config.yaml
n_layer: 11
d_model: 256
n_head: 4
n_kv_head: 2
head_dim: 64
d_mlp: 1024
vocab_size: 1496
activation: "tanh_gelu"
norm: "layernorm"
norm_place: "pre"
norm_eps: 1e-05
positions: "learned"
qk_norm: true
attn_scale: 0.185
bias: "all"
tie_embeddings: true
parallel_block: false
init: "normal"
init_std_qkv: 0.0213
init_std_o: 0.00454
init_std_up: 0.0213
init_std_down: 0.00454
optimizer: "adamw"
lr: 0.00128
lr_mult_o: 0.604
beta1: 0.9
beta2: 0.99
lr_head: 0.0063
grad_clip: 1.0
warmup_steps: 339
schedule: "wsd"
decay_fraction: 0.76
decay_shape: "sqrt"
final_lr_fraction: 0.0
batch_tokens: 32768
seq_len: 128
doc_mask: false
train_tokens: 350400000
steps: 10694
dataset: "wikipedia_en"
MLP neurons of a small language model. Each row is named by its layer, matrix (up: input weights; down: output weights) and neuron, and shows model dimensions 48-143. Each number is 128 + 24 x the weight over its row's rms, rounded and kept within 0 to 255. Numbers have three digits each.
Before each neuron's rows, "fires on" lists the tokens most often at its 100 highest values on Wikipedia text that the model never trained on; "fires before" lists the tokens most often just after its 100 highest values on Wikipedia text that the model never trained on. A number after a token or word is its count.

fires on: "6" 16, "5" 13, "8" 12, "4" 10, "3" 9, "7" 9
fires before: "5" 12, "8" 11, "3" 10, "1" 9, "6" 8, "9" 7
L7.up665:111157159090139121175145119111162137128131106147164140113137104155134135128113122122148109093102116128160131151141170123106150120075153148142109131118121119153095116138122129142141152118122131125154135159093088097146124116152128104126122149149116154089135075099113150150157160159128118122
L7.down665:121151126156149143171132149137135098147103113105131154113149096111130161119145150135122098109140102124171091123105149100100132134063101122134153099128112127158150134145142140175135136124162134092114095104107084095155101113146166104138152141084164103128105141152125116114138081145132137099

fires on: "ost" 26, " Award" 16, "ay" 10, "ill" 9
fires before: "ed" 13, "er" 12, "s" 9, "-" 8, "s:" 5, "ing" 5
L2.up663:114092147122119161127136147189139112089067114122126128123156127133177127135131166074126069168146102136145143133114146116141119131111116154136148130157181113126128099116099136144166140130137110146136136071103162110178126119153104097143154138116118075135127124110115137069129111098088102153
L2.down663:124151124112090142091111152144136107132144145111158118137079107115108088145156093111134115099128135121161153134161134114123104139125129181146092073141162126121130162120127099158129140097151181107159125119137108120172101129121147176138080129145140099111106133149110070085159127142133139160

fires on: "\n" 100
fires before: "==" 30, "A" 14, "The" 13, "In" 9, "===" 5
L6.up372:177102141126091147161140131160092146066115114132094131138126150131150155109130114117142107144147163105138147153139157146092173080107136126142116102128126129124100120140101082142147130146143137144192128121120155088118157127171154112148138140119122132111125079122129103132151110130106106108
L6.down372:133121137131113143141131141141120134098121118124122128127140130124131121124146143132125117140124144122134144152125129128122159121102129128118121126131140134119113133116122123130139127142132118141130119099115140107132190143142116127122145147130133136123113078121139123116140112129126124134

fires on: "er" 27, "ed" 13, "omin" 11, "chn" 10, "rit" 7, "em" 7
fires before: "i" 13, "ated" 11, "ical" 9, "pt" 8, "ation" 6, "ary" 6
L2.up368:161069183119131125103154130181122129131134154118098165109145107145131128105204150118146161136132168067130115143142146119140130129146129109131128144115115131098161136124154124127112181088111104138132128135095130081091094180134125166131113134100165131111148066138088115128122126167134146146
L2.down368:105119094109154088131101147159154122135092137101115107123077124129078108108166160183124150121117107109151115137114093121186115129122141114131060103157118150099124158137139138111117150129154141132122153138133111122132157121089114104129109161094122095079122115153092124151124144110150146115

fires on: "\n" 97
fires before: "==" 29, "===" 21, "The" 5, "M" 4, "|" 4, "W" 4
L2.up293:129091121142142172160063174116107167120102113124122119125131129140147112099146114130115106115167146106152098169120145103120118116062088110140122155129135104158128058136148101108189132131141107141155111119114150123108124146097117164105121143073122101145147111116135135147101130133106142111
L2.down293:117158109080114162076121141126130135136103105109099160129180119084124149125097124137114166148151107107120130160089135107146101164103094129155111115089138126099172125151171075128122124122092140136100118131133135145164143125104117123103132078102127147106128171118138089118144126127141085105

fires on: "\n" 100
fires before: "==" 28, "===" 17, "The" 7, "A" 6, "=" 5
L2.up316:140130096163173158140061182128110149093127122140109166121177114148101150125150122103103136141124122149129080143123146082115112147049106118139149156142140101155091132151141146119130158138114146166174139107105134116140134165139112171135125143109129095142122122128115134130104150088091178059
L2.down316:167146120090083151137135155135147148134127117101105149152157116109125139130091151130124164144154162181131151126121138093123073142091113107105145141099159084135164124164147098168129101125143173104166152140125133104172110132137117184147163129094142115125117120129139139157106125102121123143

fires on: "\n" 38, " " 31, " the" 9, "an" 5, "oc" 5
fires before: " |" 28, "|" 17, "-" 6, "a" 4, "===" 4
L6.up401:117110106111121139153139144145104146101089096092131109123156149138145154136124148119102147105131142124166114139117168128134140110117117096106131126149192104129112105128111115082139118120150146108169121110122122144114133101159124145133103140079110101112130114114137098124146128151100140119
L6.down401:128159118146130086117107150116129154139137122154113122169137143132118108113095130106085128096117155188149167137086124126168043116095162117107093120092121102136121143129153115110126130141159129114109150136164106141166156123126128106155109129160120144098140107136105148115071142128152162086

fires on: "in" 24, "ri" 12, " sever" 10, "icip" 8, "tern" 8, "im" 7
fires before: "al" 17, "ess" 11, "ated" 7, "ed" 6, "at" 5, "es" 4
L4.up727:159128090151140140154132115146111176130097171111122142111137109123112087121128136111138115127146105117152134148104124106117133122130127142128153132125113104155098125139063144139149133119184176138115116100117126112101143181095143130138146117133187152102123149094098151160152085141129119110
L4.down727:133122110150117161087103154130110123144088119116165145176115144117139127124127147173155169084103154136123153117106122123133130155136126101152147137083138118116130135120103125146116131142129130112132158117097112107145110134157125139126132142134116164134158110126087097119123115070134104140

fires on: "\n" 64, "ag" 9, "uc" 8, "s" 7, "ug" 4
fires before: "-" 51, "\n" 9
L2.up429:124138136153141131126130125139081134113144148124133151110106136195158162134144148121137148161135124111154152158135127136143126100107135160087144060148164111122165136126127122093127120095111125112136123093130087142154101115153130135136074137102102113076110130119123119167174123109138101157
L2.down429:112163119122133157124116098084077148133077113101098113148111164136106123094163118127125120120130129177111111123151102138120156107124112127099108127140110111122161145152130172127117150083113193143102145121129088170138152093120148133132086129139124131163113106135105118134150143170133088170

fires on: " |" 61, "'" 16, " 4" 12, " 6" 4
fires before: "\n" 29, " 0" 10, "," 10, " 2" 4, " 3" 4, "6" 4
L4.up296:158112139094106120177156136155122162111089140144120189169153134202118092110106110132177157109109128148104118159128124124142131166131150137089132095154089109166129161139102127152130126133132125201120115123106151131140153137134108101167118187147104114129133127105126123112173126102113103108
L4.down296:132166151142084131124136114125129115125164137122095130143152108137139166147133086151121125124140143114134152164125110134139151172140125118092153144103122106127121137096124112118134094086078129112127108073141107150096160101121125132157173134145141108136199106124141158130185111116118121171

fires on: " add" 17, "ay" 17, "and" 11, " J" 6, "ad" 4
fires before: "ing" 17, "er" 12, "ition" 10, "ed" 6, "b" 6
L6.up481:111089147105135172119122150155126124094128127122114130110128086179121127119125111083151132129143079107064144098151134106102133121100139113137114066163166130158102111124115107128130110134124154132156144128105130099161097174130123112193144175128122128117094154112132174096140095125086121135
L6.down481:135151136093122067148165132143113134111109123144150089102111137149140156106068103133137140145090152136126120134144095113156124138138129103125090111152100150143155143090152187111164159141119135150138149101158089139156099129119077112105131101117111126098119123182119117155097128136092130098

fires on: "ition" 24, "ew" 8, "ent" 8, "ion" 7, "ment" 7, "he" 6
fires before: "s" 16, " of" 14, "al" 12, "," 5, "ally" 5, "s." 5
L6.up905:132114163134121109195139114136134153095131157192122211121126106138139130115133107138190156147147098107129119117105150152123187098112118105119131117122156118157096136141101109113135144114130131151158114155110133116116123145122122117148125116142160164103126089133121100124125129149135137127
L6.down905:132159156166092111115105151107136136128129122133117140166105116148136088153103124114157149134111127139136130109106135122139181104161151192129145110149107152109086131120116126154128147123116112133083126156104146140110118100173163115125147092126091142130121137161164120128156127108169123128

fires on: "\n" 57, "ia" 7, "ce" 5, "land" 4, " " 4
fires before: "\n" 35, "-" 32, " to" 7, "." 4
L6.up782:117145144168109086157134146159112106148088132095133145128132163164165138125160118120100083141137165097112065151117107086117129123117123140090126101129160092173113128134124138111115135133147147144139148097159134131115141103134135116130146160116103113085137088062140164132145111125123128111
L6.down782:114166122155114119115149082114164124153096158113182168128078175121113104132156131163131138106125103156113108136088147104140117102121120128135130157154122098108070141115134111118140122111121101111145132103151124145088130075102124097164179134105107109139098133133136136158145181143110083154

fires on: " United" 18, "ed" 14, "ated" 13, "ied" 8, " former" 6, " known" 6
fires before: " States" 16, " as" 13, " by" 9, " to" 6, "ly" 6
L6.up436:202129099146131178104132111147137134088112130135123159113183134148128157123126109085114131139118106111113155116155109103128127123140124099111127107155157114132164127149120116156150117118092111135125120110138105100118144106159107112087128105117172114140144110098068163087106118157145133134
L6.down436:116157136103127144162115149096129124173103086073086131122130132137127160125131113064146155130150122147111108135146135141122124126134127159141099112159130132151111129150115147141107127151159116092128144076134131108134159121133093145128160109127139154145127135110125121113119121123115113140

fires on: "ed" 39, " known" 10, " used" 6, "hed" 5, " released" 4
fires before: " as" 19, " in" 18, " by" 17, " to" 10, " for" 4, " on" 4
L7.up290:164136146124110128103123140150082125117151134106166159112091111138118166137124126107120127073120115125130158120092127124108147120093107104093158131163106141089104140127102090117117131136122070142126147097137154118140139129149145109154091132140138109152087107135134116075099103142146159129
L7.down290:149155130129116150115139150140146115160160139116128179133081116139111113094170099090097098089083115106142132148123117124192154123127130126119133122154087152173145136117125158152138158161143115137139096117148135136135168147148105128136110144119165149125098117142120157080107159126082141125

fires on: "\n" 56, " |" 38, "." 5
fires before: "\n" 36, "|" 17, "-" 12, "00" 5, " 1" 4
L4.up499:138119125143117146135146125114111081132079179116113118134143115163098129115142117114093155053096123095154135123147126109110113140131165128096133143169118109131132125139116130115142157120122159126115096136084136145120136107164124102139117197141137134114141086118134145126168133096100101129
L4.down499:095178133130090122102118087150125123141103150085137124130154162170143085118170098163127126129126130134093153144128083107067142156105148103113163124113122100102145124129119116217108108112106129092145118132155143134145140094087167101147141120149115122144132130107137175135137188100112125127

fires on: "\n" 87, " ==" 13
fires before: "\n" 89, "-" 7
L2.up289:152135094144054128137170121126115091124112121124135118141148146182113074158162144145093094118113150102146112120164107085090137131123141179111123100133134118129105134130129136124123170138121148113140112108127140167107146135206182146129127182140136112095161095100163184118131115142167111119
L2.down289:072176106142090122118179087110146086148139178099143089117122148148115104119190112151096158131108125129120146148146091101140133123119137155093130147124100127123113146088146134197144120138147152089145129143133142116150130092100176108133150115122125151149149120111160128116124137125099126130

fires on: "\n" 99
fires before: "==" 32, "The" 11, "A" 11, "===" 7, "In" 6
L2.up681:145108102127099115108125118161133145132106154136140120123137109096122170182153131117127143125124111122175077170092129112122138144109132120113120110162186126115134105114135123124124111149094118147134108127102144142114109144152132163099106133136098140103159058125128166179162162130187141133
L2.down681:110160127137124157145190160101133096114134155104124140121103156126119077095129147131121166113132081133117147105148111143120121133168120121112113137111128139111141117151124124132159140136103163116121111125155153115120151107130124108102137134165115081132115123144172124092072081134077111101

fires on: " |" 74, "%" 6, "otes" 5, " (" 4
fires before: " |" 19, "\n" 18, " " 11, " P" 5, " 4" 4, "G" 4
L4.up655:109141117159130121116151110143117129110111074176130105130152108161178147126120167068162090142136113125104133129147124163161110116124102163125170134175130115125151146118093149151148154090103106120146135109088129136170116127156122102100126161169117157136099080097117156095110098101146124088
L4.down655:131114153155097099103136142122097164146147094126155145144160158139123117156116142108145101132120123152135122118085079142058152149116139142156159118120142123115109157103123108122124135107111123159141168132124105113164136135139179110160097145120132173129109102121094108135112154119161100141

fires on: "\n" 77, "=" 13, "q" 5
fires before: "|" 24, "===" 11, "-" 8, "The" 6, " m" 5, "\n" 4
L2.up347:109136137133123123115100156175081151104117099138093110121116159125097150144158142097124122092127094069106096118159116102090124116099138128100153124101186135129128122137160136120120144147115098129144148062107150166165113098152136196142088147149101120155164135103141118107115106166114151137
L2.down347:129114132127115162120114075124113129165135138125145122120122110176115133109107132165147141133129123170113148138091152148128080148138133079107178108110134153097131107135148130105113111161127132127159141161125117039142134143129144126182102104098132162114180111139089138127113129091158133095

fires on: "\n" 45, "T" 7, "S" 6, " (" 5
fires before: "-" 40, "T" 12, "C" 5, "S" 4, "\n" 4, "E" 4
L4.up238:153133163138152150149104150140076097112078111093118167152139114159143100119141118101109091122112142122149159182130138100150137135140111152106115110148127091145182161122133129100156155114109127159111129109112119095150148105140140135120138132098116117083116134122111135116152107179132102111
L4.down238:121131133121144134128155108146086145143150078140113125118126136089139122165124101116119142152133167168103083187126108141154145142138177113130135135152127130089137134126132148118152093117124103076152140106180146110097124145110136110127113117129137141115145135139088108102123120145115123127

fires on: "\n" 54, "er" 11, " (" 10, "it" 9
fires before: "\n" 45, "at" 9, "er" 6, "ary" 4, "P" 4
L4.up307:168136152147078136137139142110120145096081108116062099131098133186120147129152135098116088124123120161157134140141123137085124157108107124104137086098120133171110140147137104146159137076125127137127098121126084150141124129099148128106139147088111090121117124108093139118131123142131148134
L4.down307:145118141117156128090133176119125121139114117143119154110119163141172144113123119132133096122168113093143110126119135144126127137153147109069094124066134113151122147103105109143134179109092137143134140100119133156142150120143105099087157171158129149154166167120108153140184086095113109108

fires on: "6" 16, "5" 14, "9" 11, "3" 10, "2" 9, "4" 8
fires before: "′" 22, "1" 11, "6" 9, "3" 9, "8" 8, "5" 8
L2.up695:134119176094088119132129104139157093116106130113141185129160143175138156127120135130113138151156109109132114133108141107137144154119107190154144142144128086166130069127102150099164143135140152134146084137121115102141141116116111095088138192097173134061116118078118127146142109142124125134
L2.down695:121138091139147098135090122104136118110109126141165159125145140136111194130067176158121090111119145158141112134139104165143142137097131117182128130098135115137127113128121132098144130131175094103148086116116103107139188155150142092087061112127141136117111142098125142132137127203137175172

fires on: "\n" 90
fires before: "\n" 66, "-" 25
L4.up921:128122160136073168148109152141106126090063148101122118111121168185154130117171117145119110105126135127130144171112150124103180122054106154126116102120135098153126121146123129131121176156154147126117106149117148096122144143113116149147145166125118116095102130122140148152125150108112129093
L4.down921:124115132140131162131128129156121132100129133109107134152127128141118127134126134138112141146129118125138131142141109119120158112091121133130142104122122118136147122114123131123127124135143122141131127125123110154122187099115133133118142144124092120115104120140138124092141120121119125133

fires on: "ag" 37, "az" 13, "ec" 13, "g" 6, "ig" 5, "8" 5
fires before: "ement" 11, "er" 11, "ine" 10, "az" 7, "ut" 6, "in" 5
L2.up642:142112117128143110128155116126109150124135092161114176112121147153130151149147159125142126136128084112155101134140177165153136113125097138138138109117114082158156144159120101139102136077148142159150084127091139125115096144122091157135102149149112098122097149111101126135142127132150140140
L2.down642:152090132137106118103114098098137140150125164130097144086116179167129106090134127134152147148118127154143115095103111105127120175129143124111154133149087151115161127098121142109156127073121157099117150163159127125142159151117075143145136114115175147144138168169139147133139131117113150126

fires on: "ce" 16, "ia" 16, "and" 8, "land" 7, "en" 6, "ey" 6
fires before: "\n" 25, "." 12, "," 12, " and" 5
L4.up477:100139107133131085136125131152103120142113109134135160144092151143117116177118099122116107137154146092122097145116124117111130130089093171109137092090125092121128141135112128168137151141180113129158081082154142106112163118144183168137130141116138121080141110103125205129113103157148122103
L4.down477:134146119149104122129091125136100111126131156089123126092096146157123134164111111129151142115123123163109166107139109166119185115120130175117123129118098037140129150152126083124112140155096121116089117161179185127120141117117094127144126134082136093129154149079139166127142114136126147115

fires on: "\n" 100
fires before: "==" 20, "===" 9, "A" 8, "The" 8, "In" 5, "M" 4
L2.up157:137117110150097126156075187160090133096100151133103127123120101155132161118144093074153121117136123102106091178151169095103100168111105119106143126096130134148119084127126147112121126122121147152168132103110106170150117137142139149127118174081122061159155116100136112145112123106090182109
L2.down157:150172112099081164158128161136112138146106132119129103125122159125144121112108102121093143141161141106154128138101103105085100151138088109121122110149143108116182138091180084126139125158103143115156120122166163083163127146116175127142162134156141126168128089113147148110080190094153128119

fires on: "6" 13, "0" 11, "3" 10, "8" 10, "5" 10, "7" 9
fires before: "1" 12, "5" 12, "8" 11, "3" 10, "6" 9, "9" 8
L2.up1011:121139117114127124153149137117138112095121134106121165125096102136125147099131140121110102120167157121157148169118153090105137126084111150120147157120121115146097097149111135135169147119154140123170109127077095102155141129113134122121128145117156137109120112080121130158158112157091115150
L2.down1011:119150078106113112167166158121150102140129130110138167138127134139158134118120134140123111095144155165160134137159157124109107159079120152156168152129119124174111070119118153114180091123134139084138101172105115101151152153106128097102131128133154142131090111121174108121100127176132155147

fires on: " re" 77, " Re" 8, " w" 8
fires before: "vi" 14, "port" 9, "al" 8, "in" 7, "ad" 6, "qu" 6
L6.up817:132154128145133137149134152143159139131143128134101080139150143144113150186130163126162105079126123113098131187112147092085141139150147138125144155110120098117135126147079137104123138135162077131140112120111091114123116138139159163187124124109151105152169134102153087100151094133132144121
L6.down817:128195145107155140148144144087151140104130127128136102125142078139146087074121162152151134128124127126141101131109122087136148123081166150113087126168176141086149138113111136126104150147134146156100143130162120157125098164145160100133161061135102125127177096117098111147137104135122120084

fires on: "ag" 42, "ic" 13, "ig" 11, "ord" 9, ":" 6, "y" 6
fires before: "o" 12, "ing" 10, "er" 9, "az" 8, "ement" 7, "n" 6
L2.up581:143123123116144130106135119143119166111148135167087161100128081129140142122142129118138107092077059147130097121165124136139123114100101133169146089104164099133115160157139147149138122108144145091144132083116090110126125185164161109116070129135117123116115122117155102122127156163157145166
L2.down581:114107103113109135077126136140143136136147107159090138164049099129110079144111129079090133143136126167109130105112144129109090120136143139109148107125134142148110146148159104164152112086135152152137107143125132147107122164119134119115137148106155150101091135168171147163136138081099149135

fires on: "\n" 86, " |" 4
fires before: "\n" 46, "P" 6, "M" 4, " " 4
L4.up882:146135116130075150104146124137135164106097147118118147164131161134182127140118161063138139083130109121170110160146155145127125095128138140129145089131135143163144099154144103121155159136125164155098108137130098146115084117128140128101124132109089089135126104068165163168162112096124128120
L4.down882:154141124123107154101129150125137159141110119134133134118137101120151135133143131122154117057123110072161100128119159133115176088117107150110109125132133117149106114139122104168163166139124084147107094123102106143121106130165141115100141172128132137113129124103118124122162092090114145088

fires on: " An" 67, "eng" 14, "gh" 9, "a" 5
fires before: "g" 18, "n" 14, "t" 11, "ter" 6, "th" 5
L2.up638:101074085135154159144124138147112161133151122141110126119145175149142108095159122081144143145123067117099128126156120119138124115118144152129121136169140107137118109175120111128102102079117164184177132129125125145125121132129116141161176122144109104109149077112113163110134071108105121130
L2.down638:090135093096142124105127087108133113135164151104172124108139141161165145139129113119106079122103080117176080166144139118142132131164153135127082150158153119101109119134108162139117110142107129124167089167111153187113143072142164141122095131102106098107105139120112147091141120133134153139

fires on: " |" 100
fires before: "\n" 17, " " 13, " G" 10, " P" 9, " R" 4, " D" 4
L4.up47:103122158114151119108145132148158135119111112194113143158136142167131118127110190141164118113133146115139106142189134130137127105129095156135176150126109073136128117143091103129159120109106113137130120103096123134165149106128155131134096165137128141109129136116136103142184110112178099112
L4.down47:125138137170090094129134111087109153151114109162093115115165149129131130156104139124131129151159121107122132135154125106091129144138134133130143136151181179115107114134099159126109127132208099083135093136111091156155110109120155088122126136144105142106128111089096098134095136131157121125

fires on: " cont" 33, " add" 31, " inter" 17, " under" 6, "ad" 5
fires before: "ition" 15, "ro" 11, "in" 8, "ict" 7, "ed" 7, "ract" 6
L2.up781:152141133123161172126107133178107170116137143122085110133152068098081142094152136088107102119110128147103112164160124120097110103120134123122177129138155151121104153148097126134145120114162132131143127149113105083143071159148138167150152117115180140104127103130070141103133118173127142154
L2.down781:083109144156129140115144167122155075147097135123169153116155109109116118114159105134136118091099119138084122104141097150131125150098135150118114122152161141089156142135108098200136126129043109126131139108112124143145153118111113124092142128091109106099118158150140148115094125107126109132

fires on: " An" 51, "on" 13, "erson" 5, "oun" 4, "ourn" 4
fires before: "g" 26, "n" 22, "al" 10, "t" 8
L6.up334:107123117117164156141129153148119172079119122114106180103116157139187108136139141119111136146113101089119139098118163137137136118136111119097166117137099120137107112147105121124079141133156183140120129091100125121129129114159138122120101129132124111044112098097085148152153081104101145117
L6.down334:080177119105159122129121110138166095126115147128127152115154113128131116109158123133144156155080108121103102076140130156168153147164140129100124130137091132126130167138137132129088115128141090102124126138114133167123119133138110060118116076114125126104120073171123155144064138131147127095

fires on: "\n" 30, ";" 15, " ==" 14, " =" 9, " ===" 8
fires before: "\n" 62
L6.up488:113091148153096118114113128106135116151101154125102141096134130149104118145180164146098140120135143098131142154174100150117132110108143178130124135158164109106128103129127153104137177097120115108142106119104122160120114103134120158131085166145146105101156106082148167095155132125120121154
L6.down488:106155126154128129155153112109146132165124101087112104125130138122137106099137092143131139096121110132127150121095104151143105194110147144134112139150150096072080136104127159140122140127073180071122122144149112132108147094105171114105130106099079145139182134154134110167126143145095095135

fires on: " sign" 20, "ition" 13, "ived" 10, "ent" 10, " loc" 9, " sever" 8
fires before: "al" 29, "ed" 10, "ific" 6, "ally" 5, "ated" 4
L4.up795:095135144120124156119109135172122181114087139122140159126113136166116085150093110137152155113127119141114143138100139134088143128116155158113120112126119096159112162172084154149150152154172114157147077132077156143101128178123135107123101138101159136094135128096095115127141095196081140082
L4.down795:124127140124140108095204144109131107100152131147132140107117107110154153102117144104176140096068147113142150115135135142142167124131139178123099127134136159137138148147108095131103147112132132076124151143134147139113146102122152142145074094130112131131102097160151143123119108104142091159

fires on: "\n" 83, "|" 15
fires before: "==" 23, "The" 10, "A" 10, "In" 5, "R" 4, "===" 4
L6.up972:155155132104101138135133159157095132060102122105065144117160113137160158107137144098165117146157173109140147171129123133094176077079114148135107111125133121126086105136113109128173146151134120144147132140108171055136152153137127104177160139111130129109144089117119093136149104130106122103
L6.down972:136138125129141122141139135128121113112129113127130133121132149128131137146141151130127142131119157118129136141116138147118141124125126134115130125107129080117113132139111132136118132132141130127153109129107129124123204127153136129116132129134128137101165101154144126136128130122116106127

fires on: " |" 90, ";" 10
fires before: "\n" 43, " 4" 6, " " 5
L2.up453:136123114112143157117100119129122130139078115164102160120135165195100134120110130130126141087101115156111130137121146109135113148122173144118123128140138094137150102152112112130076128139130114132099090129080167156126144139166116102150139168162130115111154086060111175128144155128143133115
L2.down453:109151148141124151065136101138141116137117140114122172149131124149136142125148121204112133121116104126111155148129125146083124130122127121130145128104139104111133125119126118146097130103100110100129108093105122177083131088129127160180161138119125091143196141136135127121123152085130123146

fires on: " 195" 16, "00" 10, " 196" 10, " 200" 10, " 197" 8
fires before: "5" 14, "6" 9, "9" 8, "3" 7, "4" 7, "8" 6
L6.up584:150125131123113157156140135093131119082119096117086171131160096122114098145124133129127068132139100131136107113137133106133144109109127146125150115128149111149105124153126146127132142112133155144146124114074101102121137158156120120129113151113135085117123103077128091104148120135134146124
L6.down584:121166100125106143163115120106106133128139148134126187154143112098142155119127118145141121119180124139166127102103127138129155097088107138160171102140167124116121125138106115119136131109131156139179097136107126103177140122124117116068124112126160147116086136129100086123166143139185107159

fires on: "\n" 49, "." 38, "s." 4
fires before: "\n" 57, " The" 6, " He" 4, " In" 4
L4.up344:140133131138116147141144146107128108137091164106133149157131127176103116112130143147123138084132139101136088114165122129127117120102140134129135125141137104116120142148143136149156163127111127118116109134080129138157134117164146100167120197127117123114152080078097124139142148100143120109
L4.down344:097159130123077154133126112157118135126126152059121136112169160164139106120162114195126117135133153125091169132137087144086154160116137127114161129101125102084128122150123156150114113114122120118163129102123174112130159112093142147143189136113107135173156140109149165127147164126079084132

fires on: "\n" 49, "th" 17, "st" 8, "est" 6, "r" 5, ":" 4
fires before: "\n" 48, "-" 4, " cent" 4
L2.up194:128122154152139161160103121139102141136130105152131132119130103133128144108143136095127114117120151096123094118153185120087147090087137124109180107147114135127130085145135131098157116122123121158144103086146172121118141122152121150106111153125136154136141117133155157162184073070109147096
L2.down194:135122125120105125102149106094087099162145090126096133130091105143110152123095171117115110123131107119104158113089111152116200115116154120136150144097112121144131115175154125131158137125086114161167162135122112166108185138101124107159099163088154134096147120087110114104088102131123128152

fires on: ":" 44, "===" 39, ";" 8
fires before: "\n" 55, " A" 4
L2.up174:154130154140101153109113124114140135111101139144111116117129117169136151149172145117095147139115137098152121127145126062126112139104133154131121126085146120124144114118113137152113198089141139113127105141089126145127123091155146127128122154105152129108156101122114123127121143112124140125
L2.down174:156139144162102109147162156146135149118134164126138164121109145160123094140176121128084128131155133137210148139131119092130119119074120085119137139158123128174124107067155121182164158154076132135135132127124147144082142110088161115095115137122124075138156085107115081119158124114130123139

fires on: "\n" 78, "el" 7, "er" 5
fires before: "\n" 47, "ation" 6, "A" 4
L2.up15:129111176153135111126060170128105127129139099154130126123131116179141092136136152118169142133132090129157134131143167132115133096152111149163135122107126099118160145179134138105143157116093091106184112124140131132112095135109134141112101145129116118060151103128153138156144108126099181110
L2.down15:073118151106152113169135139155120096162128112095081139130090167138155143094106141153118108111144128105135178146111128122132154150149159132150132128155148145135140134104174103095173075133094125095116115144117156120096115131117082139076158125127162130117083151194117093156146127130153108168

fires on: " cont" 23, "et" 13, " att" 13, "ad" 11, "it" 11, "o" 10
fires before: "em" 17, "ract" 12, "ack" 7, "ail" 7, "ro" 5, "ect" 5
L7.up33:117146173098089136207091137098156134144108148107136122114142086138166093121156146096162169105158157080133129140137103111120154133141130110114171106129134149121141112137114089155179120118111127130154110128101104068156097156091150122181158116133119118107103103108138174105144110102107134104
L7.down33:134128115086132107184111075092109107098151104138132136101097131105119157114161100160129120130110140128163148138134104090124126129151140107179080129124103135088157159113142109178158160114082131135132159126127117115075112148116160147138153103152172134091095166138138125128108112120111113171

fires on: "\n" 44, " ==" 15, "==" 13, "icip" 9
fires before: "\n" 40, "-" 26, "|" 7, " in" 6, "ated" 5
L6.up986:100127127142100130149096157124095093134106128105095148083066144127134115180182140127129128124162146095139132152111090116136114109103121160121121103164146135123096123118113134106138199138086152125120127155124137144105119120107141146167120137130190118124128102103114163143123142088129149130
L6.down986:096194121184130114121156129123170120148095142120162142138108155152105104085193116126156112139123122136107163134140099077151056155077131150132133138143145131124108138102123175126106150136126192123143159142126141120145069092111171103150132132120126128152116110132117118190107163142123124124

fires on: "\n" 84, "0" 5
fires before: "-" 63, "\n" 20
L2.up380:100103172136113111124117118106157107137108147129148129132102176135145121145160186135111172109146156101153145125133126131140138138117137136097158113127116121123153091147120091115115150118114110110154128145153069146115128064135158122108126139142158147065165099096116151151135132171155107110
L2.down380:123118149139136162101104161127099184113133152100145128129148114177143085121170158148152148128124118169138125147104127087162147112132093083135109159127151108122142138098105129099141104132109211155098102100148114114101121088115148116131088124086115110116132130114132109102108122145105099161

fires on: "\n" 100
fires before: "-" 62, "\n" 34
L4.up936:145096123166072127147140146079121112121130102134110106125091157145160159130172150122109146112106121142163112122143113099080109133126137172143116128081122142147105090109141130142147155105135120127136102120125118117109081124114159169144117130117156087133170106125135152117098104132079154130
L4.down936:088157109150106140153147120090157113169123149119139125100092123138128129145223125151100132093102096134143156133124119116134022116147107168123119149108126140107113114117135128159131154142127138126108125150137152137133111097126126100112117131096123114147134134143154084161084144145142147132